Weights of a small GPT-style language model, trained from scratch on English Wikipedia: MLP 768 GELU, untied embeddings.
MLP neurons of a small language model. Each row is named by its layer, matrix (up: input weights) and neuron, and shows model dimensions 0-191. Each number is 128 + 32 x the weight over its row's rms, rounded and kept within 0 to 255. Numbers have three digits each.
After each neuron's rows, "fires on" lists the tokens most often at its 100 highest values on Wikipedia text that the model never trained on. A number after a token or word is its count.

L2.up375:128106146151145158180198139155123162182145163163177120154116136117114077136145148114118157100122131130107101121072162171141076062079126122118150136101144128127125205104119110146090150152085161196087162146137152130174139130067089152128116117089150076135104208139131108154128119135144158142111128147151096167110120094154127139133214093158076192121173128103164096121065140131167120097099104115103157138119068077109139059088083109158163145112133129157125059161111097119182204135137104151114081097126101125067102180154132050087121134108078146165149086162099117098153109140145130180
fires on: "ed" 26, "ated" 12, " Succeeded" 9, " " 9, "led" 6, "ished" 6

L2.up367:104083113093108089129137154115119098123071153153106132137136110136053083069095169157112171061064143088122100116162142136125227169125124131113122180111178178117137130138103078169121122110177158067104116183162113062128144109121160171129138162109114149105146107129071158137140190129164103154117130168125130135165130198130130081156126140142113147116104146094072063082130168142062166082108103127158132133145159094129094130152123103081136095088117156190108097110103177109211086097163144137170136145128178118144147137140139185189157110074107151102144136177138151088125136134171177118
fires on: "s" 41, "es" 10, "ing" 9, "d" 5

L6.up145:102125126077150184085098149102124087160127073140141171149182154101046113062091125127133090128107144145095145122146131062133158128168078075097166178133105123133128173126175161135126114118132132178082169176154103117165111168124077137132142103107101200106159149109125140132122133104146110157160173155074077123067157112071165168134104076095116144120163189145134104143164110054147139103118150161166082114124085088186088169128169096145155129173177128114181105125133108079134132129135116152137147155118145165114088133065124158165085086150141150076140189114208088104169116102117126165
fires on: " n" 42, " " 14, "ig" 12

L6.up81:109089193119093157121145166119138151168137076115155165164099197108125090153127155171054094156105125080114113098159091107165042221153103154080089140093122099150152158123124115119132115154126140127127078112167146115107163134110130089119151057146084140124173168135110131109107085143142110161098090095155082151144102100146124152116128134131120151105160176118125054116153110161133148118171100132074128120087184120158152159082107164132167099175128081096127061181121089084154120156181112118202156177112140165152105138061128162193103132133093128187153153066131125178128150117157129100
fires on: " " 57, "ch" 10, "am" 4

L2.up596:094179075091107113164126186151126116110059182103144158097140092131155139124138151102148162140143108179170099106126087158112137080147123094146091142165110127173098160131190077130131149047146162142138124197076143114114152139197128141049046191097092113085172149095114126108115136064111123113055107131069137119113094152115125135148078063132139167080186132146131128135156123150091146125121126126112166137131105128057107124098129121142191111200172179106072146120165123121117060125111101135133125132140115178119189144141116175112122158133119153114133183138133133183069111124118097110
fires on: "\n\n" 18, "ick" 15, " (" 9, " was" 9, " both" 7, ")\n\n" 6

L6.up116:152130120119188167103137077147094145193188152121105132151188122149136128111174143135072086112137130117072112152131101151106090119133082086126089148172059103085111142109200135095139113127150093120157123153174182139096201137042144126102138144099064150102132182147165084153128153123140205160129156137124099165075126170059130156152071151078148087156146134124148082128144127132158098140136192170104084098116116175075120133110167128124135167149043133159147149166116163128141068130100105111128114146124126105179061134135155136130179094153130111142070101155128073107140097166117100140
fires on: " on" 63, "-" 4

L6.up745:085101144046162148124092096108089142118145123096108125153081084125087107147077121157078069161084116155124138079143170148106095162069083161050158139139144102160133162148086130158151084162112118116123152164109165122138175149114151191149072133124073151097152092158137054099109123160206182142155153073143152154122164138133153173148066180105106090125181109117159088137165139195154137101136109138098179133111066176103104097124121094154146161105181123122210055127139117148159102107135122108120099117126121094111131151171114113099109155160143115161097150171197133098121141134109113161
fires on: "-" 68, "ele" 8

L2.up433:148114075138171142133149155157102111127108074160135097127188147181116164122098127081149134116107099086114133130056143111115124074173136178156095117061170166131175129098159077170162095098151097201174149180076180078090129126112109093133044106170087074120082122103078144105115139151115142150109119151151108158187104160174099127133079096097111095130154131120144110136077111119134135160176140109139054132133111134065145142091091130082103091130152154128113129065110123182171130150145112124149137147102146165157094195131136182111153147086065133106118166117203185130111108144103140172
fires on: " to" 24, "ly" 18, "ely" 11, "ively" 9, "imately" 5

L6.up542:114107110117085186199070160130121150134086047096141132040137157144087176087086141048218095152110098145128140145110108144172137092213175128110189132176083154159115099123101155129128103104115156074124105153128142156108192084074150107125091082159175134086098194123149123110156137136159080160084079148109103097174104136133115101145112150100135139103155131134153097142178114092123100111125140106073118108145144149129156114124153165119111106114125159110156136134121099127164183199102131120157154171155148189121123132152114185130118153153083135132112096103139172156176138124062175113
fires on: " in" 19, "/" 15, " E" 13, "." 12, " le" 6, " he" 5

L2.up519:106094164137113108132137102096076089131144138098108157126112133141146129110096097174146097186218145133175136190128110117150140141178130189118109129130130117120087132102136146054087157118063126116164160097140111201126065150161131115131147165166087138146088130164186112151200194071143163079168128158152140120084123063111156094094084091152138135149080122085103057169132131145132099133055119161104176137138185097143162145131106123152133113079208113095113148107116105108157138123149087095144162185127154125135104142040117186144133154182105148138117115102156101145120096127140170088
fires on: " \"" 24, ".S" 21, "al" 5, "ia" 4, "'s" 4, ":" 4

L5.up221:096077143159113153106138165115119099182183096155094088134155132119138071110127159104159157105118095156151146047200122158152106087150185121076102118138096112152109110149136156132145108144130160125110158105148117145114149140160138127112120101142125219077124152131155110091072117140145110153107170177137150126134122136049158098117077134140037114134146140067163183156138130084174164155155176071136083130143104172108147157112135141111136074119147097119100095138139156152138192131209069080087077055072141157127133108143116100098172109133099130140144224146156146137155108126143144184
fires on: "," 32, "e" 6, "ro" 5, "hel" 4, "ore" 4, " of" 4

L6.up699:125119123069142126156124072149134085125127136171133152177086147095151080097120121150178204184118145106118160132084071146159190131126107110118162152112100141148184100068061092117165200105120161149117157091107125128166180094079121100119145154144101136146120081141106087151169142185133167123093101092172060135188159131131102095154186135109116140135096128127110134063114135172141169126156132167105094140100159120128118170171118109075091186162177162107145107113099110124146153111103133085090162147130082178089144153116078162083086115086142127112102138128139100120206125167100217101
fires on: " ;" 28, " |\n" 20, ";" 14, " re" 8

L5.up377:103107138108107131122114132121084178109142095120178146127103127157076068159103164111189179175173172138098156134133126097190141066133156114099173126111108165096158117189110120129092071125099138130109092131132118155165152150059160093142094123141160092113150148141155099173177114132133179080164134151120154120140085160125143138127120087152091134149063131131128143107172153137184095157114118155072111097168132117064123091089154120137093133172088137187092125211120158129182130134157130107173187167104115192078066167150115185118079130112094150088057109126096135114145121093060164170
fires on: " he" 19, " E" 12, "E" 8, " cre" 8, " He" 8, " they" 7

L5.up588:163126151142097190086101153065132092168119105136121129155131143150149135180118144126056075083147155089129141151187103136156168093099115114098127160172085044163137126151104100163129141055127155102120138130113134051107131076150130120126153115175080118101108158151168132133156092110167135190153207173096127116126055151099101173124116104142115180126192101084165114168099130136136085155102146079167095124166126130094027096146114145134197151150095102123161142189123093136129119112107117100138106101118111112150116171106115111161144145145132086130151086197149119190103197136152158136
fires on: " for" 64, "ack" 9

L2.up266:109140148067116046093164175149141137150105147153152125165185156126095127086184134119118128135082145108129082114097060139117122124185109131141093090114126039151180117142133083179125116119140125193141140150136106090086149137126091152095141101162111138106131118176162109160115103114158084137144199109153150206111079125125152128132064131146122131143185156204139086125068140106144115147110114123156110056151065098103097128159129136101172128125117109152053134118066111124116108159169078118143144091118105187133198139092191214115116120100121186138089118142140081120094117135106116152
fires on: "ly" 49, " un" 18, "ely" 6, "ily" 4

L6.up354:092108090114115093145144099125101171182144133167109172065112184119180102160142159154124139105140091153134153090167137086120190136085136127156120129149125083152141132118058134127173129140117136109158146083100115165163162114145146172117155149080085149174135194101082076149146164158115128125096085118153151159218158138161094075145077172137115127179137145141139153090132138180114108128143163126192109094117115105072161100084117145085106129190084134085100078135090089059138161125161105089110191150152142151120077166113203127163141085119085186146113159098175151139091136083139098087
fires on: "," 66, ".\n\n" 18

L6.up312:104107082181126119087147127145172146101100118156111174144118179138101099072146072171132164097180087130163148085110140109155111138178093102123117118177100122098085127120114141177106097067145135100163106157108201115166161106131082106143135115116121132138120122150155108169198154127122147130099149107120078145187152154165135132128159076162124103165126142113157050143113100103128126155102185057085055172168142135102146144139084086093106178144135178089175139184120161120136113086131148158108077179175102101110100188095130095108131124125101109054181081150155065124128125192161102168
fires on: " after" 18, " would" 15, "==\n\n" 8, " will" 8, "ot" 7, "1" 6

L5.up319:148082107139152100171126140137125133177133067161094131135138127108095097146138145179201152131095141118143114095163098056098134107150105122151156165148112072135158109099019089117169132106105164135143125207120162123153162099168158152093106171146114126169154138193096112165155119161064146085133120101095140114185207184184135167156122122143124101147157105036149137149111097141067108114176134068098113138090194136155115149132114125122166138140116085147122072085122118130127171145111159161165095084149084140132105160119183138150149136163080170132148139116134090060113116120110093076
fires on: ".\n\n" 56, "." 31, "\n\n" 7

L2.up69:146168087101115120108186129159091084159089125129075137096145128172158109133138110150081117187157181086088202086122178107110151158125115133123091120109142120130104133152091121108176091099143156102135120077143158091071107145133125158161174101087119159178149136140144114176159163166134176115102155118184105119102135059156080176148145095145104145135181070201121110138103148143120181093127189132086140141098175108178147048158137101143139144166137124101124089111146159131137144078158072130182148135186133095106199108149105181141103127131144060142031127136157112126102085114161097112
fires on: " |" 64, "." 9

L2.up638:160121099117121068119124103083157126117115107115117178133106168175097121100103098091123137193119168166122079117134120104101149101131138121114198116128123114104129066152132169140138136184133120175103171112079184109103101153173175200057119202135111092138160154123167114125157167111146166167170124097123156136141086154110112138147102068157101185145154140119124084077105102110139186132089076119135098132159093110087071145169132103124156104167147088063124094189125085067117148229129099087146115139098130081146149136147135059133149113141112124169183068146145177146101109142158170121
fires on: " election" 21, "or" 9, "lection" 8, "ic" 7, "ical" 7, " same" 7

L2.up43:120143142050132163126111123103132129134107128127131146153147140139118131094098148197121143183113176127113145174172149180099136082161149125156077164099150191130115215085095098142116118195146169090120086165152170125137170121143081081161083132127107148060133080052093127123129110128104070092140114125156104089127160158110133143116105162188133180093122084150045124124157151123103094122080110092128162131173116126130165155201109118127090092039146052165115154135111143120173121122152137167183125098144113147074136087099111161154110112113151157149126147152167132091066079163172127119
fires on: "er" 34, "ell" 9, "ing" 7, "es" 5, " on" 5, " with" 5

L2.up290:089169145131108129175180152110146101171087087136104134167133149112096111149142082085122131113173076113144132159098099194143121100138124156098189123130097066108125150161110113119085093109112149134137115077114141163070090160145112121154116183159186088109115122163164081102143129080144118089155154136167113159119086109132086136134099094125134145130111079145112130143147085146188125078096128088198102164123075166107158085178083156110122129093140102144129135143130194161121092191176129150134149186135088108167112164050189149168172128182090155116101127079180175084033141149130128156
fires on: " \"" 20, ":\n" 8, "ey" 6, ":" 6, "'s" 5, "\n" 5

L2.up481:114106169108148115113130155177126172120139096074153127090129162104166061138103096081208143118103109152111095090127112150116108186105092123118131096080137102144168182161116093145105106135188168076128145185179120194103128148154104166191115127144144135053088139132151150150114085127156106119042122112154198121159128173143090111149118091148073164134098089165112133093163151147119156060100119157141144081109134137123121154108111125106137160073174159086130092149105160137146177191128145106064134142061108148122107133196106149127176137142070078135145136060155085115158157094098152110
fires on: "ic" 34, ":" 17, " of" 13, "ig" 12

L2.up25:088163130137125157132108068091122071141120160089107070169142099124097131118164116153116080131103152111167118119131079124111155103114185100136210101074113117097110169097143148132101182160112103199088124144091136110095128097099110144181136111170071123171113107140152080167147073198048119115141192098086110144051131142105111156189124088161176146157149109129110100153121109160085162144129185193145087122131114149151193149114125178110103163188144117117118131130145175091101080109115135092083119193111188116188114129132136118084144158104151134162094144082164146101146122180111133138
fires on: ".\n\n" 22, "-" 17, "re" 13, "f" 10, "-f" 5

L6.up665:148132186110095208129132141142107122183055109114132180146147084111090169145139091115133109112186116061126107107145151143126121130135079107093131086172086150123142112151191137146093134130115160092161092129190095179110092123118114137132135103130115112092092129145159065072146098129089149137139163147126157126060136095093167125143163150162077177117134114123176095104113091108095120162169145135151106138085094164129115174099115114132121104159056111124165161154137082185116190127123146129115105117112100125220103048082094153156195144142113154164115107138183055089171090134075167167
fires on: " |" 19, "|" 17, " n" 14, " for" 7, "per" 6, " on" 5

L2.up313:082133131132085076115163128102140148134180126161132150132162109075150059133116140112121102103115105099158152174096107094109141094051110153102184157161080148140175077171137109200105182118163144118136146151149121184162123177126158111071147093134116176147086124169115148178181132160095094083112161104118089084119135159103154151071106102152138066130149147114119174136122112170115097129131132149113163173065134121126106097175123067074141090208103147143105139144111166105082106206070168159163099141120132113159146178169153099161122058076133138132132133116132146067086142115118086088
fires on: "y" 16, " =\n\n" 11, ")\n\n" 9, " state" 8, "\n\n" 7, "ic" 6

L6.up504:088132164128139105134104147047122142220132165142091130145149133116116115156159176135134151154071149186111091106080104076095181102127184151085109113086135113129142120126122137131151153131100076182096140144195140179097116086105135169067103135118072187108150101094185128123150133105207051178101103177127102124082154073143136170180117143131155184178094140175124101115110160182118134182088167149119119119145106114108083178146127084163096109140136143101102082158141086156119189146135130108112155139086128141154148112040136111141083141140100139115171151143116109147153138083116084105
fires on: " " 28, " bl" 9, "ug" 9, " app" 7, " comp" 7, " Ag" 4

L2.up675:130168114156124103167106114134072115161088110140147108158180108132123120178108159167130123081142119094170090115118123138141177091169136055129135125127079138123140091147127077104128074093078139127141111170055149134157147145077172153084071147148093123098120094215124136189065122179132109087120160115087121131128151118086098168169088077104119189167183138113118124192085093148134142165123176100187083191092140176098147168107107142143177113140106157113100110106101121121106108121044097114148085159123107163107112070175119118124116164136163176120106079149105143108189182150141110112
fires on: "." 29, " of" 12, " for" 6, "1" 5, "$" 5

L6.up628:116142173124140101126123178115137106181104093045149179160093052184153098149049101096132085133125134116185159121125117092055101109136130141144072112075094059141139162112136096149116153178113089108071105170090143115135164118160152109078114126125159173155159154174120156203170136116094145111182101088211157131093090157096130116118151079106085159151133076110116179079137103108209123153160132116150094110132136164159120107157125118146112144155106138085148134113158174114109136140083099128127181171170103112108104128146129145096130118145125134135118176166154128097129159185055099176
fires on: "s" 24, "es" 10, "ers" 6, "o" 5, "ies" 5

L2.up706:117097090096094104127134090134084122183148096185128122069128176140207099120164131138123081145160148098103209147135069147145186090138112152162130169162148109163094118103108192100163120095157114138175181113108112116145159101121147098092147090099109116135156162115167117156191181122110149166103122136108076129151168174127120154144133197161093122113190101134113110138126143186148094099181118159109117127167109097111187100191121132158170153179094132111119057121144182124181129083135117073127120121104144149158125085138125142078118107089137111123054133067143110116123080073176120200
fires on: " |" 34, "|---|---|---|---" 16, "back" 9, "lected" 8, " –" 7, " Epis" 4

L2.up405:118110061167148192105183104111083096107106184168125157183098113135142112093127144155133059182173145179136090100132176109119095096111122165137106154089116194112141118096191107121111112106146107088147070188090086111132098143145191081117127106097176113077132139185116139184091125123134142087115136129126155105088109142095094156128123074114124110088168134073150137180140151114132148080166164129107177094105093147092150117088115111131146090147123151177174104039109164139090110161139178117183105152094106179129110127185156172104118115121057140166138138099119072099096147089107090141
fires on: " is" 17, " was" 11, " under" 10, "\n\n" 8, ")\n\n" 7

L2.up93:162108110124160097125137149187125100178113120109071134172127146146096105108052111169139136141140152164100132143200057140103133086141127115099152081150140119153144102187130110139121173168214152125126135221116108171115117119118101092137094110077126125122095132104167157118098143119110093107146151123126207122126068145168096088141074130133135171098169088186142084096130083097145133143141082161158099131188115118171087203086111152110161120041185155114165145160128101123160103145103119125176155082115150130157165069111116108090159139152059158115161109120107099061165129118114150159
fires on: " of" 14, "ar" 10, ":" 8, "it" 7, "ic" 6, "or" 6

L6.up406:129100158155140152127059109092110111209124146148166164062143100088149138159116100097154096101063122110129163095132138117178124144152165091169130092081076123155092140161110090071102088105114110111137148141113125150120174134066136155151102167066082182139100052086154090089143167132146149109093169105148139100181074125147197151100128080153105164110130141083154160099158108105155162126131154138151200125122061096151168163114145128169101121123114131135097139177129127119059160175158203101137111159105144135186143146190119144147110115178122159117136161107139168158093118149085094062
fires on: "l" 20, " gl" 9, "0" 8, "k" 6, "le" 6, " n" 5

L2.up743:185161119133135180092085125168079058115172158146134163094117119155111083112137155114175075129102100094135146107189119130121160161112183120152087140151086160155158154060152145142101174086130175119142156125084119107071159071154104129106039135197102172173113074120118110096128149137117131162156080147111118138096094149112113164103093162163139154136114182131148149187170105133169100094123128141146111155053109145089083134123114143093094096134107178139179089098114133166098167093149126162076089161123149116147167160127099125115171102055135115175189130092123172146151140197095143156
fires on: " of" 14, " who" 14, "ly" 11, " in" 5, " had" 5, "ely" 4

L5.up300:162079114136112111132118177094149107137176208107124172151169142110103101124121156134148089154155105111126148110150116166150097098167138130098113132095110117097119138157165106094140095074076101155163132109091153127124164125137128205098125119217146106117157170098147097082105118107149100181127117177138117117151140138104164102125088182099153132121116133090175137147149145090109087130063143119114145187127148161117050102129124157091134132170093070138159110086202084171100071125200089169105146148132104126128098160211078080121086103142159150139160117118141206178136071190077149160
fires on: "e" 20, " of" 9, "TC" 6, "ally" 5, "a" 5, "ly" 5

L5.up240:122090111194159115168068164122118174170134088133134119160145184108120123145096103135114143139133105105130062104143167153138106084120170164117092117157123103093130138115132127144117133137167117061133147138111153214105144137090124134115194188138090134131154107139141074093145165137153149107133078135114064108137119146090194186101143204137156152069110143126119115125190163170084109142137150059077106178096125064164151108051105114161075134114107156132158077160082177138145133177137170116095089104123096124151084139171131137109091086133068160147125097143138143107170029112133147144
fires on: "," 30, " " 13, " by" 10, " after" 8, " before" 7

L6.up428:113116123173098161083161126138117137103160155125189157183101129148136125132081134147175142172116142096181104064099085166149138112082071094126086116149136122159147070137108075114145108139180086082102148158097155137094063147140109141085106186114127170120186127100196170125141121172065155132167153120127079139167141112141083120136132177152144120113144151152165115119085119167131110135151177159088136170193099075168147133169091185152131129187134102083170068113088080135094079169087136156137106075127165134166124082132065122140129135152164118106079065091114134127173131088116176160
fires on: " Sc" 17, "-c" 14, "c" 13, " to" 11, " sc" 8, "C" 8

L6.up286:166087097102124116100085098124100098141070051138124066125103218122150128099165131131080164133129177112123134125148134144137125160120139148097167150120125123110179212113094170169151151155060158142189095149183104090122147136073126159130123103073161185097152128111158121109146137132104127105085152099129124162145120078136140169107135157126153098140139150118152095112078130121167148059164144114131097092081154067125149115128103176130085075196127099146163117144098093067141134120130100119136148106120053178114088118154107074113132101096171121168095186094183194207091123160154141132
fires on: ")" 65, ";" 10, "," 8, " –" 5, ")," 5, " " 4

L5.up463:158110125133088061132118131125070143165138150152147163089097080057088140103168149116139093112137152132172102103151111115107195110181173114136081108143070105097170176165128131084122106089121140108204168144170108109114136091109089119118167102107137150043149141154090160155169175157080120142120181142153095135122203171096135122093110170074090116167099149149151134120152064098153134141119163142171113135132068059088090123133128231121119110106123121129087124097122118154037082117169134100152131176089193118134103153146108135166134154116141136126122133159167129190138138137166137111
fires on: "5" 16, "h" 14, "f" 11, "0" 8, "le" 6, "1" 5

L2.up248:134148111109127125093188135164085109061075105105091050100108155186108056112117146181141108120157161097119146116181129109156141163121172122189098148112113168183046124189160156134065164150078128097157159121137141145070188159179104086154092094116049169118120110097179124087152147139145137084166068099154131169111114131084129127116169141162157161111200144163140077086110146080111092082110154116134106141073102175184136077134133104135129099145122137124136112127134106120157109067180140121143113171110173143154183150142085130144095122138120069124117152120112104127096133152134107112
fires on: "." 32, " for" 20, " [" 10, " team" 5, " und" 4, " League" 4

L6.up736:133100123117189175092155165065132147082174142136109056097076130160136134183134171152090168167119146165170121147114171117153150170140091175103120139134134117118094131144131120108170160135115115099142136124123113082146139127062176088144155112152100156142140186173107105025156144106096073138136176094145120141116123124056145189089104094102061135191121122146183104113098145160144111116121119122089177116151145055104058131078134131133168134182160099078146091189155126133125128153183047075166102139090144087141104126122130155094110146123134137105159097096103174145092132157125101174
fires on: " a" 22, " for" 15, " " 10, "2" 7, "1" 6

L2.up84:076119116220139167147082157179175159164126148110171109148120157087125093093115115113070178129136149129118143175200156094176135142082147108169121156091089121107104137113074087124121163121148118106117166179160139122088108157086174123097169176156130122128135092099126131098117128122117150146164155098138119120095150113126167153113147071073144063138173156109109041122147098160120161167122173145114149126083056144162129191108088121150110108156157067139126097148118093118163128117098142134148156169128113154107123153072135129179104094159242158075069169134083159123106103100113171104
fires on: " " 91, "-" 9

L2.up417:147039183129099120155130150112151193112098137096186151163074149116062095200102159098169096174188117108109085171124096153075168118121125180118197102138158152087085096082146113123124121137129107098133098134148105118158104087115121092117109130067091154149144108118128105131089137156127141061099150113166142161163101094134155085148166137132158115125104158137098164100094129159155144087164110089159152135120127063099125175151154104173083180146171134133184195145132088124115145109135154080163110134157133114108118145089099100077118127121240170140134165110172066137117095139157170147
fires on: "u" 14, " to" 13, "ou" 10, "o" 10, "on" 9, "ain" 7

L2.up185:145115126119151077156138177194101147126129106113161120122137063124113108158130140118103143172125135100123102137161113175156109078114135132120132140139062151135173147049138128164150150135148183143165085163079163115108133165120113095069195144109138085165144182178078167110133100142186121175142125115154130123096161056088109127111128108115139099130194199152162096114081139132118126138157121115118185160096110119138146130145181115138146082064115099173166155159121134058105158120140165167183139110168111136093174103109144078198112139200142111120091078084105147092052164086078100155
fires on: " at" 20, "ate" 16, " held" 13, "c" 6, " " 5

L5.up678:099100152200196176125125145090100176153174128090129116161163175118123129109177168143148139159108123079141065146152103140138124127152106134126158126086116105095132145115162131157164143105101116192126107131185130115078130091167106141126147122144151143178154163165091119117087144137178164120137168096098108144076119102045137075154069109133141165084139050093109104136155117124075170170151136164164160156147163104102182169038091108127101089135214111139157111119149117107092150146163128129154121120144154117159033141113122089100081113092105194068168160130152131113143076120159104132
fires on: "," 20, " (" 18, " in" 15, " " 6, " |" 5

L5.up750:150095095139135160184150084139163106141085097178131156139135149141132106160117108099077115125158149102132132171151079123171145037105154120148157093125143122117126200170156154108153074144119070110086101156163123139145088136116156180107134175083156111103121161102096102157078155123127107109190054133166063132115116134095150144099138115154137171219148204113130077160100141083186133167172144136144163116117071112075173093120064125138170119155099124150162096098122105140109188131097164131117178102090110163149148147150150087174084132119078121179151094074116160140090103155119086100
fires on: " " 36, " at" 11, " as" 9, "ed" 6, " completed" 6, " held" 5

L6.up514:108120099174153139147082102156139135165077127127108168144083064118089128099199123085159135137150135152128119052110186138160121074119090081127121129093106177156153200133169070096062082130105106125110130167131168151133151129143117073147098122066088119160128061115104087111141149172125131152092147060160088186157072095149159095099091192115114110097128130167213145124144107090144132159128192150111142145114153190128148115173119133158136125160110134151145119187202111147137087164144183131081095165105163152142102136157140095134103117081093149081178073136136112148118134120119164129
fires on: " would" 15, " can" 12, " will" 11, " dep" 7, " comp" 6, " ext" 5

L5.up452:137119151143188084099136102122178110064168115117129085126080116167070123117120088114195189164134143189131081077113129137151078140135120113128082173060126148169146085142172103100147129123139105065111176132084200181133135160114175098103146104117127197110078118143118073153108105138168127163100107122129069115124121113180150114190120157167074152154115142158139166108114105133160112126138148141072176177169099125137140087110088099166059148102108121092107121137135124078167148154182050139097105158123151164115105121192097161098136145098140087095139138091053132124088099149124153126
fires on: " not" 41, "é" 6, "ud" 6, " still" 5, "iz" 4

L5.up422:152135188112069084127127107142108074114149140094105132186118166154164119118081112086119138214113142067151112157142122173092161142143106138089125150124151090138089154073104145116180125184142129110065148152109140170118108098148140111090093173110095098173153152158140167177139120118132088136172112172131085137189156137051041118076078108120133090147207110095096093157102088086120155106119171175113109051175125143097133072118092115119127114158116153142146143136112148106093130104103118149163174167119138156165114170123169095133105129121101144084168071099177108090127161136157205127
fires on: " sc" 26, " t" 18, " Sc" 16, " gu" 8

L2.up263:144142118122109149117119175117104131215153111080115146146192123176078111062127098155134116144123172148132094109201088106116091116165133109136118142142125118109090158115099133087080163112116117090151123098128074120156093116169109140095118138175169184136188098141154076175145104085113130135088155112186145137096077118129072141151156116087170077160131179131151181127117093115127124132159220103188153134107102166078162134152096133110170130090156147123089108115188142120153087115093134093115109139173192161100106169122114198124078128097098120078160153090134090146047090136100076087
fires on: "es" 24, "s" 18, " they" 17, "ates" 6, " -" 6, " –" 4

L2.up598:142097103092187093120111159077129050156107145153118079083133203142096132051149045099194124129172120054128088116148138118123139096135095105102124122140143134134166125136118166099203110081127155157136082108154148109130136159140152125138111173150112111129101166111125203102103101094170101103139155145177143065157130144127126151135139100107086128167140083168100116073130096140135055115127171132157170115122166174128157115120163130114162226181126129153123110168126099165125132156169118111094147116164082126128156058125109161131163187141068133103147161122082111130160170094125074185
fires on: "20" 44, "C" 26, "ague" 6, " professional" 4

L6.up169:149092157127134190123093114117154116163115133067144121143106122190116182103132099114083114135168171119096157105046171120152131150158032107151123169107098090150113077144145123173146128126161146154172133092160068133137068171127178105167134093153134145120170055152133089132140116116100086078140116105143081139124126100112102117169141145096152153155149158071185101126187172064165078122182218091103113132105163140112120110125099137108142114098117139155127125114136092114106204100107127160119141169117103151137139134122073056156210181128129094202128109088139133134128141105087158113
fires on: "." 28, " |" 19, "US" 13, "ro" 5, "ri" 4

L6.up67:141104106077111142120136101124108118125145196097096145133102103112216102195133127171176133138132086118155155138135087096155132104138118163076123152113147136118088175124091095141172125071149137100167151205116136135186146123130129082061165089112211169140174077065141129145103145180120147104109079094157142116164152150102093148187122151138107105147087106105135161117103093128129110142158149120152118129131138162151052177092122148061074120147138110191110063106150108107132120132131140117149134092206128125106099140153166134207136106136133132061130148058086145131135185188152071118
fires on: "." 69, "," 7, "ause" 5, " as" 4

L6.up387:184136113134167081161145149154115058129056151147196073162145151142134139120115110045114124112137098148105135110164126100142163128096114147112182096095117169127143159145162163189095107100131164183154138141082084091142142111082088065102114123142100141157122115163130094144065104102149140126156149155150174133163144135144097118128118125126089133123153116129140116137120109134112130110069118180120167122170171128024146148081186135158124065146130148161110107138151132183117153195086156061123121131172093121116094118089114147098167143154138120110133158157130043178153139004163131147
fires on: " cl" 25, "19" 18, "20" 10, " well" 9, "–" 7, " en" 5

L6.up523:124061179152118158153190171166102092138100052112161161139106073201186081089141089079087183120128068121175111132109151126116138131079129094105140127147091174128164141109135159128107111168169154127126096148111114160124120170162109115135132114113153164110103100160141166126124128174121086152098134136121165112200138074122147095115093157106155197187136147057165125159109140096092079133147148110081116113119176102138129137147164066160142192137122190113138160139158128113167145133137141175141143161114172128173173069144164100081106145114095116095126107011131136141129086121087158123
fires on: " |" 31, "ia" 29, "iam" 4, ":" 4, "." 4

L2.up351:143102145156132113089170114143093076148107091219149130119167133142182118138097085148146114165161152111142089109105157124082190130170135127047073155157137118182140078157125120095110124122100124175108131191113134170133068154137118090139174113079130163076100171139143094123084100108115161113083162136095107116138123175096122156153133086137133120180155118142181131069150113104172150092169128136137102083177133182104136169152227129123159079145068173125101141164146127194118131098156142147142114119113124126101158117146107126072166130053199143091120075141176052116113136127099118120
fires on: " |" 34, "." 15, "n" 11, " " 10, "ust" 7

L6.up219:159078141110079164133159101065135097088055119178111150117132159106204148143120118155119118119086075173106172138126144118114127112152123176120196156105096100120164083186141126118137072094153156128146117158133084114107120127156100125095172107165086181072066122111114107123134126179161077127123158128186181158118070187144102134102080149158113105129159176122125130157084109149163105104158143121093122127144114109176131106129142132134157135193065132160141117178124060149099099159098179181153119088111159110101120137074115094093102156160132110079193123128133068187196159096136102177
fires on: " " 23, " cl" 20, "–" 10, " Cl" 8, "ens" 4, " c" 4

L2.up503:137050133123121133092157128101107086086094100153172146193103156134083145172111144177127098099124097083161080146142156206141149158098155136069067088053096159151140108129176105114201159077167154161117054142165136101091149160144131125174102157120095092120106128107104109168089105101067127070164156155168098105108111119093159100120116081091114112112130115121157137137080090152143136095148125096089147121082130201194099128120144105112157118182109136140167136106159145145095119124089128121141050170122136175104120152140161176101103127122142096134146167170072196130196114117102143118
fires on: " " 69, " (" 9, "ist" 6, "ens" 4

L6.up508:074124112124116116119118075175038107121116088129104052067139138129175075154114115158157131109116093145123111081134114095095150137157168113148200165139129063127173120150114096143188150108143180117182121122132127110082128120177112145098158150121087136177114144172109106124181174115090160133138015094109111183165130164231141166203085143186054144109131120119111129155127129110139067048112119134145109113118124127114138112068150142097142103143114118165094104121185126141135125126086092130108114137134178143105091133108189144101148120122140111126156133104169137152110174118175152118
fires on: "," 38, ":" 35, "." 8, "°" 5, " that" 5, " which" 4